From a checkpoint of a small transformer trained on Wikipedia.
Training: a variant of Muon for these matrices, 160M tokens, 5594 steps.
MLP neurons of a small language model. Each row is named by its layer, matrix (gate and up: input weights) and neuron, and shows model dimensions 16-143. Each number is 500 + 40 x the weight over its row's rms, rounded and kept within 0 to 999. Numbers have three digits each. A neuron's up and down rows have the sign that makes its largest values positive.
After each neuron's rows, "fires on" lists the tokens most often at its 100 highest values on Wikipedia text that the model never trained on.

L6.gate356:535544483483574420456422511531516498524434443498550606451529453511518491477481558492526468501549488525562512553485537457548469545479536525506442439490452559429464414449546467556523468523531472557421429492543497516543517421515524533531452515495456506479485525484484475494474465490466545498543445486507539546487476462452558525452505521461495513571539503529466451479442421493479459462471
L6.up356:526550462437509435501499478465459515467534475532545572509458512500496495511438536537549485501528422542555544493453468408460467468493487483535552463495437539444486429494567584484514530463446535498444418478522480516483579439430584453482501497510527545546519486507535530500491481445487557495509544503505511570485523510537552524468467533437565495529465523473514478465526461472518517555553
fires on: "j", "R", "u", "ed", "O", "in"

L4.gate106:516525516529498470491509547528580495464502533507460434476518484472487571515462497616473446534452455506552431524535614445492475456469504488523510561524459527523545505501480554450493528485484545461483579499494495520378451490500555474537541455521515527550475480461529519537451509513481514525574527454557503535525539539490563555484529492536509498438541606484557487494525472509483495476559
L4.up106:491431417482499478557533494550493479535554568512461454443491489536518455546432490516452466471590465526507508480478527500515456508459467484528460496535548562464474557463451436441453535467452495467526550531542500527520519524460556460507473610591412468517381502494485481495552556480480545395544433522494566469519531478536443470524451463486506510481503492503494475500502465501492426445492
fires on: ".", "ak", "/", " |", " N"

L2.gate373:559452514543531460526525508422528556464467529497523485476468568525494521494524468434445499418443524531574486425498504488437541455447498540580519556458469522495474495469448423458530532502523520558434569526484527455476552577477500462467438552496438481477479546514504535440550465461435477491485503523496491533437479527524502486428563565500469450523536505466494561501486516540443461518503
L2.up373:521540475550491508482521442378523560524439460489458532528511479485504605465493505490465506441507528506456494470456493481533498439422521503547497489495448604516445478512481459512482582421478469451497458473529493561489579516479465546418514533478487496493482444535521448508505533460475524523499529507522471484537556537477488558490450569481497555528545440444488547554489512540545488439558
fires on: "1", "al", "-", "ro", "ang", "2"

L2.gate181:516556573513474444539508592527511429595504491544524450432521511574463497477454517434465491479456467536456504511498469419485509464446474495563456471473461492481512507540541511490425472531492474444478479532541514393542524509504512524526500483455500505481508524544477470503556414499526414410431456520533434504517441527494452487489513550498579485558487453482471500464443478492539493457503
L2.up181:526470499466468567458494512459552505546491490466449527548522535501483501459491450423432522496517468516427577600451522504490492466580493487467440511547464546493560459507457475580485514540416567471494542618523491529483548507472444520554510526511494478516467484565496578484494483476460517526479535473554500521532454556534499510531515565431494509535475520488432512465466431482499561423503
fires on: " number", "ot", "in", " name", "old", "im"

L6.gate340:494428457554570464472541541562533487461479507465540553522517428483554458482499557471523490473536538506561467536472441450450451506513532463440500468547496471503345519441507458491471536540469507468481496469475472487516527522562509536469506488438461537495522499523554455475487522509492454460542514487539457468449413530490558472511457492511491467484516486579486495509543499506435504456537
L6.up340:519441481471523533488478505509560505510512446465525575503547459493543541542536475503501518444512477516568471449474560503523468519511525560543524495474522560521457433544521474496510482499445535448473517584520456489474526487511514487510425525422512517498531423457487489545519420381533527413453527486523507427505473559504539544483449480516522436516515485511440521436500526437467457476556
fires on: " the", " a"

L4.gate208:502512510543518451466529513535535549521501496410530521518484521416510535477508435501487465480537489479454530478467483417445498520462465489491429494536491491560550560493552553410482535490567512526568492529542547460448526438527572520502498487546609497454472472478461440461554574499448442469537496545449504520526476519552510486485469468461470442521476514424517494565518469575545479522519
L4.up208:541504448529542426502449471483550528528477523421514462447487458506515561449536421489484473531599509504472507534507511422510465513419572480516442429428456498486561509485568495507453584548498465518532516455497535564474501418463480493461528509511514523429466557430496456493483411489486411446482572518535535572534525574476484526474557518520538493471546465500532498532502559463476437510508
fires on: " was", " as", "\n", " =", "ay", " became"

L4.gate312:526500512525486473505511481502532555541555492489559501518544493475530494468513552469536435458483471500527484481454461487531524518563434497480505528510470499548487452560537509506382509580476551446508494438511470573529457505421441550471525486455484540418491445446551509482536532568409534473467512543486486415461501491585553483548533509492469485510513451460449566470416566507399568446531
L4.up312:512508446547589520504476534546503455518484521557558565528474451554516509460485554462505530544438492514478571391512499512401511406545509508565501516506479556484490507431450572477451540497529515452497559568527508579478492541488490533505538547500574516503458466455506533484417470441540437529494563483448504531521575547500511551487478481459517478484542446512442498443537526501533479498480
fires on: "reek", "por", "is", "on", "ish"

L4.gate178:521497498535516484541539470530516479446455502511516496524523451530484556506491474485472508466505487480448408539570493492542498511490422457488520453473496515461423502541536475484511505492488450529462520511502460432482581427503485536414467477497494550554536505486524456534511495478513475475453500532539528517571570539511536494487434481530591419529500517515586455472495542567539489470576
L4.up178:532538507527555549477533495561479480464608523382551485500561437516479536476526542457509499518530497492551490497462515585440536529502517429509474464489422472475467486484475514473459502529490439544569457487564504547534524557524531478445458465506537509526514526529465469521552533420435505553489592465539477472548509502523559496444442480465454486499513460508473462519516514439553461557456
fires on: " and", "to", "n", "it", " or"

L6.gate237:519523455509615520445466539448588522539580467494498510514446508501479504590574539493471433481546528488472559560478582457507459491457545485534502475455463542503479446504538482571462504518449516548407520473472453535555513598544543509509538497512439535486522535505483525503500464526492480475492482474523503460482594445507530545441468491518537485520499525512505496533497524570539508445548
L6.up237:538486539471500528488435512425475497563456573536463453487522480449476450510483530507486402433408509504505561468504470534520510505456516469485479477466478530471471492530563542466479551488475579517457458514447486495502500512567501523476558408483608516567407497447501510473560523405480451492523456503474484503461482468444508569464482435445553536497530528568485512521563496494568524505468
fires on: "h", "w", "ol", "b", "he", "-"

L2.gate230:472480498471484440535512551557505502411490489521478552501485454518517517397441486477507571493489512502503436548505564453459489464466514513509451551427558520553506502515480518545557513541486543515487490465585491407443529523431402575587551481492554578430498602510501530525532435478535463480450442492562557494466493480514514458470480513558478529525469472473488467526500457489482490492542
L2.up230:444522429498603519482533489521531481504472493512441542474489509529480512506515488385483533494524542479490498496531522445437485453501477481477544472486493505487595466426533516555542424499480613543538482518518490384473516475483446534562507522508506497513495525502422555474512557501512509510403501543508515468555528482561527484589526500550481568469454528519453593449469582470576431450493
fires on: "in", "e", "ot", "ict", "re", "if"

L4.gate60:502456505504509519509506514517500508491579549461590470482558464467524547411501499553468467541548470483581488503520432493511503577530553540577462462554483602506510530477466477524591492552523563473531498495516492474531522486529470582551431549550473473498533506539512521533594535496581541490537519571502459499537534566516522570506557428463520533520484467488431504484504487538552463539490
L4.up60:431460482533483492463464481521506495498524536482533471577502377530510494515540473515523490494487480479451473482510483443504459566528529464595501457475526506531528536544500468516433558513526473507539572607477530467463445538561518585541522525488506476456510459519475493563524472492566512550491517564450528459523494521569467539517516576438563495488492489488494531441499420511474452544497
fires on: "===", "ad", "z", " Council", " |", "ill"

L4.gate382:542479444580483508549556503533546496502467494519625511521533431444563572510464447487455508478504496521446500556474458494462530461485485484479532461424470526476377501441509552469495489418502471524541573522509484491519496488492529537453470479461520527482506416451496432540547464485481543482547546528516502495488541473520479591496523504425506473522502533465473545551547568473526517432544
L4.up382:491447502555505479468503436472395504552502494511553479442470521485511494555516511508496517477598574577508550521491490520518472514480503514435536426454547500543451494406569550458547520504502499477550519504489582455521503498526498510464590502479537533466558530406480458562524541476532476494541486522499475571493507472468538599550541503613552458445450510495481562519537469495489559458480
fires on: "===", "=="

L4.gate140:557447495511562418453460480534545497453463508415570481525448558430480500510470499512491455528505455502516527497565495506411549563513506544535484550492521501461468493379504507467490534521472515463536512457525501550448579467539492525474499462501513515465552554488458451518460518471446454532589504428415488535455545541525513561461499506473511507558564498521477501469555544526481504469504
L4.up140:477510516482556508577433467510492475452469483567502474528540596498485499479518497505502438442465529564538449471529550451487531558471523496479490484426593500540466517435435542525473512464508488570453530474444520558560542520468489489478521565458557491515416488509465568501453572542481473499507482550467507553585493524555495471405585507544462507477445511495555524510574416428529532443498
fires on: " of", "de", "n", "w", " September"

L4.gate180:512549533556483491562540456523513519500555461471459527498508474471551588447476490460595457500556519457521506520495539505521546473457540484555482538526514579506461480509525422510447412574564520514466500513552546516493517529516448474529528420447491518484523440539500510514506527463482491490503501512505440521511449523471413467553559525422547520501552471464591588442499500488514474480499
L4.up180:479441507468506477488566513428517479527543456522488548458527537535437536547482529464479456535540510455486472523492538514526449537595503465443524545547595487496430492530482441484512493549499485442572483538532479506569469473537509497536544461429548460420475472418544515491492591556474523504425467550510453490563417525466505515477519471470477499497522571472561506534554569482525445517538
fires on: "c", ".", " when", ",", "eng"

L4.gate321:548515514545568497496452474453569461498457482521547575440508491513476432481447448485461571582478534460495513539450524499448485469534523518544540555535519480517435476495487604474592550466576497487506517460491538502483548483523486576520550504465534524511454529475453420516559501486536437473522432423449488519496569514438548609496553503489550491495440506464502559536471459504504513517564
L4.up321:539551500570527482552519544524472517488528555554541518504518450478454484538523519496549441499476486531473481512506464448556496489493440445594540466525527441515517497532458508393522519503493503537413465489419513470520529530538500417515444454579541412439512537540509590458497508502483444516500476483473539472486504469458513469432521507489531519432439461565482575507494517424541516522513
fires on: "S", " for", "H", " of", "w"

L2.gate58:501502494468486544475545487499507524529506526487450524460506469500547516500448541530542403564541481460526469464496519431485473511496480503443454481440463507431496527425511548496471496451502517558446488488518603474442483492509507539513461468479533501555493532506540452514516501462500472554511496500504473485510618581431487437508396502537467518506576466538530563535474587511528542460532
L2.up58:408471480434533496470528518482475481449540580406469598507497510487499526509513516463510515608501564464450550499514476499482498456473429492539375505555455564487463532525488548491514542469572481567454513504485539516486543506513447502430494519509507543516473542512512482471368553450538527491453495497492490451479515535508553511551508525507435476542487522490475460507448562578460495548475
fires on: "g", "y", "ic", "e", "is", "isc"

L2.gate158:494551398471551559539496499468464531516541515467422436492513491475544486535529572501534458497508518528507505493480587517475487487469539416525471482490571511450547423484457508515456502505500518450458478575458513569499591446532486482469587493516525537550501530375393514478451504501474527506563513558504516477532520460525506500550428507482495517482501525487491482504417520420527535482502
L2.up158:465471514425534522519509498494485472436550540486460492457576467469512554568490549492516469509477468439462436528515427483509526548584517462491418442521500540502438489511511558473478463469466477503418512490470487488529540487507544499485466477551515566437472500465500542559483570433484531506511508587511503497517524479456478543481498478448546578498539480443490435504451513455525414550499
fires on: "um", "i", "ic", "y", "es", "is"

L4.gate337:551562505493519460504513407541511489453483466485544489478457543488479491545518504528461507547479497579438607474495518540504397426467473474414465510555527544519526542516464567511462552541611414476541510525502535505509540486464483505472488440482528494512471475536502510423449461469537450529468531524450482485430456450471511441519489483531530480462449556531488503563596506516541555533548
L4.up337:572480525455469582453411561494556521462573471482533475475410528569500439485479469573467590491469487562552487534484563492551474515461458520496557518474480502522494458437480494484529556551468441463452446484486613515548548490490482529494539512514521500494522532490489538538502482505484493474461508464476538490572426473445595517518491506520537479451444454577472488493484578518519512483487
fires on: "ag", "ut", " It", "uk", "b", " of"

L4.gate252:521493529528431383560480538500556528493440534478513411426515471534556455520527509499483561530466507504522503508547513504444552536500461463558491469562523516527455512516533469382483532486448461497472499424545491523549515538524539462500437527495583506508535557497569475444559496488447503479460557569535546473515566520478528488566473527445515480508485504487500453561567572507543447484556
L4.up252:576514433556480430450538538456522469384485520531466514548500475539514501549458506486510496494501471551431513490554489517434477524445446550476524432534568580492456431517488491513476535548464466472515451546556473518490520481521522467543449560474462470501544522591531457535492543494507486523494526498591508429502443495493532459524437514458391488495481570518495494479517512470488463424453
fires on: " and", ",", "1", "ro", "m", "A"

L4.gate181:502504504530544502541438564425490500462493525512515515453529480534514557398528462481523478494444497496508528487569496456488477505524498528549517511599524524439510489575508535464461543505528518549418471496596488500481571511567555480511512435461566515472547402483502534438474570463484479567423435463500555449499526534496452488464484544519560524562436502488484535459447515485470531534536
L4.up181:540560473479552490481507472495489557414491469477450479507525420493491487496565492487516566516557511574574507487527466487534513521477531464513500502517456475524479562495558546502551481495518534502458476530613523484497515462502545444541519468462545471551560447502547524504511549553537407557493532496453519520487428443514478430448471523502575473472475451519436480453452500562459519548542
fires on: ".", "h", ":", "H", " |", "ay"

L2.gate333:520518498439543524554599490447494555424512554509480461598464521503480484447466519472501517483505536516521447541517514464499480489549476406493492507439484516507408468474471499511527450469453479525533484530496503396477565573430530547501436509514462503503475448474527411522490476455462449516435498511532531510509500442589421517448461485481483485484561525529578526542550458522476465522497
L2.up333:436453454431496539528497520466480455497496551602460594529507454461494543454478498538570437514552471504481487482504517497504571493492502462501528475471527443508427516421578493432485484441513500579448511487572523523432421459514535558450506544536534485462483478429491456485508474428559491570503507561486512564598542507453490511547573522511496487485529525477577490566458431497439479489560
fires on: "ed", "el", "in", "id", "y", "er"

L4.gate68:520593524448485491531512470505490513590519464472511537537465446494521605476437540496455506486500497562447539506481497495515496504493476455431462511423519595509517479507485542517436507542525552445449441459523532478451476440448520575546440480465483567442526459512533480439436457519532483575558533480492442496497462460492530434482445562480468488489497539484560579465593566497545492463516
L4.up68:412503530397492552483531548468413539532478474531456544497483475539490565484512480493508521487546564493561528506523473496488519427452431475482486464488533516511508493549493501557498508606528498461454497482508442406539504551510563521511579444484547472515514450529536497524465510558574504493566582456549455462514453538518436465553469541500463481520508533482447513409513512474534468433517
fires on: ",", ".", " when", " and", " she"

L4.gate85:505482580458431462510506514499489558520459521466514557547522582517481419532546472544480477544450520509550501466512500559452513510562476523542498503517477529499474502442522509537493489489528464471513566447497521578554598421536392436528528527431540559501519493526523488446539482519571481497547527535441511477439473511399456471486547538568512514492469512477482498499461482577519507474506
L4.up85:524445456515548487489516470511485455531519469486516425539564491453528491439569458506434529586457543523419471533424526470544512496517544518491463509545465529474525480508478468411447444456459499484468530507497471502475479457502501522482467546478535532433467520565477466442482513481550453468535479490463534465536533489440488467541518518550437490455511482508455514528465507477466542465514
fires on: "==", "===", " such", " include"

L2.gate144:527569492584470418457473501513521441528515504514526463494473457448426443451573460499564482423434556508448508511489492508480535480482599477461487549466499534510475515499529471531470489543491525585523513459531500476553580543462552534519485437510512501512492483517519507514504434501482440465470495560532473464452492514495498560494481518505482548590544421493529565492556516526522519594515
L2.up144:549608525523580430503515476473530493514484534507520529487501492568474505470500438535512562474476510463437440479509493541536490526526501454426458536477500544493522479587514490564523571521531557440488417505513451392590489593550480491557531518486486467520528542493445492494554512549511542502479513554614499513403528505532449509450485467469474572460516446467502499550497497464537478511549
fires on: " un", "re", "V", "res", "v"

L4.gate113:480525515524525538502468475492523536582581491522561473516592413446561465564545485551429482525431479425515506482511430462513508528469518496488515493481499575505527529535554497517481501487548513592445463491491510509493513539536535504575553498515508472451414539485422436456476549409510412459454443541501497473490547499507470521494541557615496520471475488495542440499454542576462488554506
L4.up113:509551537559444476571485567472444545420529535515550540507421484466523497518422550516531459489541562472535531449511429526508536439413514472561512479419503496551464528507459500533460527476542484437461477463502457459500491562490483499471488539465495449492522454543457464474528501561466500440512555472462549509476550575458444520520462510573512473538516483492563518531464451489401438516444
fires on: "h", "-", "z", "c", "r"

L6.gate95:501503535511582511581497539499523544477513527484532475435525524505557488433489501501475482448565529584541417467468551495486455464457516449492449483506487469476498509439510451450536537496479457542468442475545426440398544508489520437488531520497561524525498510548544533491481533491499538482464600564497476516494589463449537496515485511477422494459495455383534585468460543504476556411552
L6.up95:517498545476572473515498446509475530444517558536458519461421507494472492492493480505514490465493519484406514541492458504491471442574539533493537599414426486550519461427539485545448466530465493493496522478527463476551508491561499443535467505489480533548484524502500553477481517448495431515571523557458540498518515469511548565517536519521493492517490519484569513573522538491404582472420
fires on: " =", "|---|---|---|", " 7", "y", "ast", " for"

L2.gate252:525454524518482537505502501542489510520437493528457428445449496469526525580449571523575544451518491425512526511488511558547417497440536479516480476461499455518530519516556497550477432495553507507462566477456556535559476532505477571429481442482476566448563559434471452481551415550470416531529538443515490542469517478513547434510506485500459441526502526537542450545467459493499458517468
L2.up252:506496574471485542466486526502513501531530521460559484459516445509516550475539531462577556491437537502470526502502575540476527470525483571496607484487417471503430476481487465467530523525483501530486470514551497474514484517475476482509466474435533411516522456516548523522475520522459603601501553461452503442461484419494497599462496524525577502505445497443496520518486539569484420469431
fires on: "ot", "ut", "as", "un", "ather", "ert"

L2.gate309:501483447487471600524580447542488536491511492501497557442579453512515536429547472554580495579435530504526484491472514546465500542485523485533502453500524505453451456449514527572542444489491522511510462503496512451521558411485512558460474527531531458525455550508456459538498480462530518528520543488434487469462552497497473557545527479501486462583466448445444438566462527532510462469527
L2.up309:526432525490537493531513520492488496529521426468578460527545503516559532503472555496548547491469494524503539481500528478504571472574553541485527482473501449437586501512493466523509475481418479434531457514505474543467482474494412572462517444465549561405508459468517506492561507440558488453611481495493504559563533487489484533455509543579493557463484452545446525531493496488419591485546
fires on: "==="

L2.gate204:525478509477458499470494494507482567440495527505444484512545484479526509468544524516549453508431422497465482496536478485500451495444520520477437515535571519453503463501484498478528427468556470524453449426565533479504564500530566473531496519499569563467545470462450460498488523510543495561462517534507488491468558544484518628520560539588525479600438505512522463503572436553489499519534
L2.up204:544564505498566607509513493420539514563474477572510479501517498494515463538537506577485519473455537472473507565494558480493503513492535490503532480496503489437497566586501526498487381489530561523538490492556493477429541501519523478531522526471539505539538468492453499544516454523566548485428507490488552490518489592543508591436519548524474524615470523493459483518503522490458429460503
fires on: "==", "ent", "aj", "at", "===", "ol"

L6.gate126:416507446494540435468522519487488567452528490520554524510557579501509472423479499542421551530450499493432474569482530556503497503521524382478423528487520533606430477575519574483473539465479520487476516518516446495507524435490505518571547469431499513487508471482491431514554468574537432475487467564480514483475506465543487417503514437480511486508497495486534519528587464561562543461547
L6.up126:495459555499526452486508526512530530508511522517505450469565521548492527553479515493457578520502554436521569533482513576427433464547396535485433478563427509510472498477558445531530503560507490496477530445508468474483574423526461432581471477496535552480508523501447519508496477493519421521492543462478429484480517485516502404461452529442517480573526469427511433485479516490553410488495
fires on: ":", ",", " to", " of", " and", "-"

L2.gate23:539554485525518513504510524500481480463495598471536456483521525457500529410470494551449477509473537492513444521530526493412410556482430565401578505504527470571475448535538514520507549559492458511555518466548421529528533513492510538499547522424504490544449559529525540495452570459521497409426477497569453479513505471491552532488535486495488463459403462554539500486535494544488476502544
L2.up23:536501515559468520521474551522486533483525545495506478502504510470468525492528473544492534470466539502574459440564493545521535508560521499582544439478485458559545542465452536507445400419518548464428506554558474564417516526468462451482480599552472544443495505506468469435493479490490511530499523508538501443464522460549507498524523477508455400474509441568513479517536573486496487503459
fires on: "c", "rough", "z", "ol", "ict", "le"

L6.gate159:395474450598501488503462500524501442542462502513515431446491524492480456487490446533527534484500524475499547477547442529498479493583455463541510435439511556528475497459590517442480514529484531498492548533457461526535537504495399507442425445433436512442511502466565534521538535466463517479511517516460437446432496528494528551468464553504531455509465439488467483461484508599455471487500
L6.up159:460384436542489522525487458508511567461478478532514535504460509452466516507570463505463513487407562480470494455572486596502444506566499531531516487411523491477468458486528481440482510528520519546519549461450500528501578454462434448453460504477515445439470473461497488529514540477560589564538538515451438495444563565534468562485436510422475423480478486495435462508484524513496512504507
fires on: "==", " 19", "|", " the", " |"

L6.gate344:552476527495503508420526456502473476460464521550513565533485534510589562455383494481499457530533529518481454537555537520524537417462481474534507514510512481504433537535566533455540470523455516526547476473547431444519477506393504503461449490497479489497542528562556521546448565558501465532468462488542538541505518457473519439481466500487536513530504445495596529517502446543503543563464
L6.up344:466524486454516516507509504516424572490509482455564489483548522485539564492594471457533451625448456480530479524503516477465499484469521506539451440441560559527461461525513475524440508509461490512559472527493463503538521526534521503523485520429508473479461523474508541447525470510451507537570552509543540424546485480502474479539470522500478442453490560545534487516528451565498458482538
fires on: " this", "g", "n", "it", " which", "y"

L2.gate329:525542553467505447502584522514521473509432500523559516502490406494498511446466546552541495450443523520546510363525561455479579478566500490529551513515501504488508506475538504431459515507512523482455511577501456510509523493450536538522548500481475526473471486442518445443561543460552507471550484529476457489483503531565465469456459440535503432489516499565486509464412571451498523514466
L2.up329:550439500442481464493533481576567497526487507495456529511543425502499528463504468413549469535506564444475479478598550399503484465447456481507520459491504499450473509539541532513453546446531447467477513465534520502477550496475574483515499481447507501446557484434525474510528493475516492515586550504510570473512588470526503466473473513469521453489586431582584529485468481465508534518490
fires on: " As", "as", "As", "iger", "f"

L6.gate325:490494499476488459456480508577586530491525488416533506465520564451569549496478563480470447460462445494508474563521491502554514462465497571497514487515487594530478453519525434490494517539505469498523511481550496424567497500458465429613420492501441557513471536473421547531515543524533422495541464461536501549458545480495509508505434509577538477594543524531564516509483546505471487512534
L6.up325:532488563526542499537500493520517526561487548498522448542558533498575500410491521483466510446472538467467551515447526551487427537423411505497443534529469474477492473502541495459497536433500540496539486471561509515522496496502459553484524439541508508485517453504504426492522558456522504524531557495467401531536478464475530520545515553504447622508480552487540467444482491488570465553428
fires on: ",", " and", " &", " C", "b", "ind"

L6.gate223:494523450459490403496513558498592469436544506510432518468530492509527534515507487575487508523488452487517442632614562534491479548452484525392512442518459520522542545478479529515491543520528529452466469508606503538475565466477523500555499509419483483518496471470521462502479504501488575491558479531511442506494529524451493458454458499602552499517509578503432520488538506525486547539544
L6.up223:511579456511535392531534511481573491521596570576473521485520550497538476507464516517570539483446415445494420577531545522470437549495435533540474422539476491444464517484457551548489535479491466406491522496559486558491526490497440545526448478498478462472536504448497498487534521491524522524547510488533444484551540486466511500457519495572550485558542445488482428512597480528502514549456
fires on: " |", " and", ";"

L2.gate249:582520492517535472502517501454505488540488562528513497549531508486516463526537470523482504416489597560566478437477490549435449455469454556510469617400444511443506505554451481509529565495476492514490499486479534493532543532544428520502514529443519510452450500492536463437558457454480478471501428465435551513469498488553518508436498493485562473549530477612471460503470513461485495494523
L2.up249:412530520406483470558547448465546456510450529501466509520529467476479530492531513523487589513502528618473490503527488486501466508536485471443487562471399491442540475449469495507504481480468511523532498510533549456488525470489515475515506497541550522527504450443552448477472525470502467466513477536413511484494419458495436504502444471548484564490495477522490502513493492511566447508577
fires on: "ic", " |", "at", "an", "pp", ":"

L6.gate255:611490458556537531531499478542493539513584452539518491513473446526532451464466506558559472462516453437451508510506585533531498521525472451468478512419466497530477489483514499443428439504516510459456503474522508412502536531493556515588508502471488493534526580506557520514546478414512491472559506505517518530483485446500549428457463547490465583552477524493537552535532543480477523555447
L6.up255:479499496500497437457524533459503579518512448422518511431530438485465485447539445447582469530539485455485549526489513482550442524491435471484409531483489506550523524509421503491509441502520526509502483429464490500588518506480529486490514511523488535553456504548532513487479536512487542502507519501514504456404454483609581488527572527437458488460462528524572446534433567481552436460493
fires on: ",", "M", "wh", " Wh", "Wh", " wh"

L6.gate368:539419423549523478462482531442439542500516502526536556450430577473475511450435616520466521485521533463516505513510506509489514415477477473489502501452498515452499488516492542500535546537430475522508470474525473488458463515551561460555534526479573535490504524520536484530512498502527479494514465503491520456433448585483475517574458501428557539491427504525546511442485537490503447530644
L6.up368:477496494523524503582535570464425512557543562552541503421439463534535537471432592499475546488474511450550581479515510510512533472433494520521535554435500443482468511530505512510500467510485545490526466492584473467411509544492481511459482485485501425520508536493454447499485529543507497472537408451546444523466543481424553518482446549534532540503498410516570468492531465530454479556517
fires on: "h", "ew", " |", "c", "'t", " not"

L6.gate339:477509480468560498548469540434490457466457502436454462466571509503527451458458446425530456518478513478519468503520535568493509515433488475479496502451453534473420565503469549497482641523523575556519548498536482473484571523506539478500485495446446472491553556513466480514505519536479476506475543512578503527534491506396485494463520503508550546502463511552559468539497521544521485425527
L6.up339:490483519504501534423459481477563447474496469520493534486597515497511538476502525488485495479575468524538513579523510543436556484440507479503456453498546577448501548575459510502539503466478535469530507485489502522507498496535454455535426466496472451484474499528452511557518456527479480521544592557566441478491553508439468527515486437493432527619506436596466573539543490542436485525567
fires on: " and", " or"

L4.gate135:526503475505474483485496488453554506504476502419511443483477474420482518540522466492453441508507484516469431584461485452421518448400527484481501443536538483494496469508547505464505481539490461515536483507481504536479460382541509480389536529490503543575504521506518476512500487497519484475433443540468528550508551492432527538534523398419546588492526479436527489482538474539488465527561
L4.up135:576516544557451476485455454509506561450501573482498394454489451446469508482515486464535517437556478456472501530542498411457432549477530472503513513517520509468544489509513565415548507474505518541465489523455477520483521496532552480482486540553476532487523481500453417574542503508452543470491605578483510601553472478467462476481484495524512591549486501433515513547554461586501545515555
fires on: " =", " cont", " was", " a", " relations", " st"

L4.gate327:524520518512430431529501507575509514494502489585522516581564430498537448444512540506504483600461506448567509517548528583506615484548480555475493546476505554509500508520495496572506466524514543464504482471520448489529496515462509456471547482446490538589541456493472451542463566486564427514529540510528472489452485439483457500504537502579490464461452484520437423498430486540518467504469
L4.up327:482526473497502503527497512479496542498462534556544466516480566548457505493439462467557496473531552508461521443483533554531467472478510429525593472496520509471469501553542489536509524448427398414544467495510492526501497544491506510402508477522500469492488493526464566480529581509533399505485446542560441534486450488466573499505514584468529463452484492509431419441495461543498475529474
fires on: "r", "l", "c", " of", "u"

L4.gate65:534601560517590497469542581440510513522477458419557488503536438575519511576442496493505521476498542510514445540397521573485526474500425522500476514552507437538501418514476431543552504479457494470492501535493507457464491505542500537494485527487526551455542501441508467529460473531400506453507509457505585557525488468497522492511531541451510429424508461496470469489496560550482543493490
L4.up65:546374441500564523512477527471528466456501569596435459592498522485505434563529484500456508514527421521478504497531474562509469534523497453473488544535503469471465499483430528456478592542448512486521541474504467551547494502526461535489525545507510492452454511493478487507496503501517425477513477505471531510571429441529537553454500415529534493507433463503467513504518449468560480526425
fires on: "et", "m", "rit", "it", "b", "ol"

L4.gate324:603478514485545532526505465458469471457468521467567505479481498476519477506458496507557539491503512486498468513502437478493497542460501494533488476566462473496477524544457506476499506516494487493561628456482487489497491530463447559490540515508460549475521444472430468470465544481526415508512531511443529540452582528491481511438533440550542394486546552563532506498523492580463634467435
L4.up324:506503483475472462583544574476501556409486488507476493508470431461560546495512467549515482466536481487532564552498413530550476542469477532486545506517483563460433482428505459477510460430516515518492544422484498440524558529472487469503545525531510543543438396511464539492480544432505490465462525513463519402356480465501523495489438505545493515456500488507509508552493485525517451480520
fires on: " Mar", "ar", "ab", " sh", "ars", " Cl"

L2.gate349:491517492495475467577573506498561529528461470443515534477515541537551511509528491551533480513511577509544504480463539465471562435561486506437529525466496437529491485436541497464541473484477471523475477516464510475551483507418563512468454455504514603561504453465598534534423557406490463576539509528514495504470591462510555480370449460521516517479530477466489541514486520551476601444491
L2.up349:456498459512491448552542454482488512493538539523459547469522468559500545423535563471538521543494553454432493492429512502524522458522555497431514524585509454498537451548541508441593569493488464607482476490537540469515472469543548532466504510476505504524574550470456523524557506504448494505506475482508509498468459548532505560526558519493550440413530519482511491551496533520526558399437
fires on: "y", "as", "us"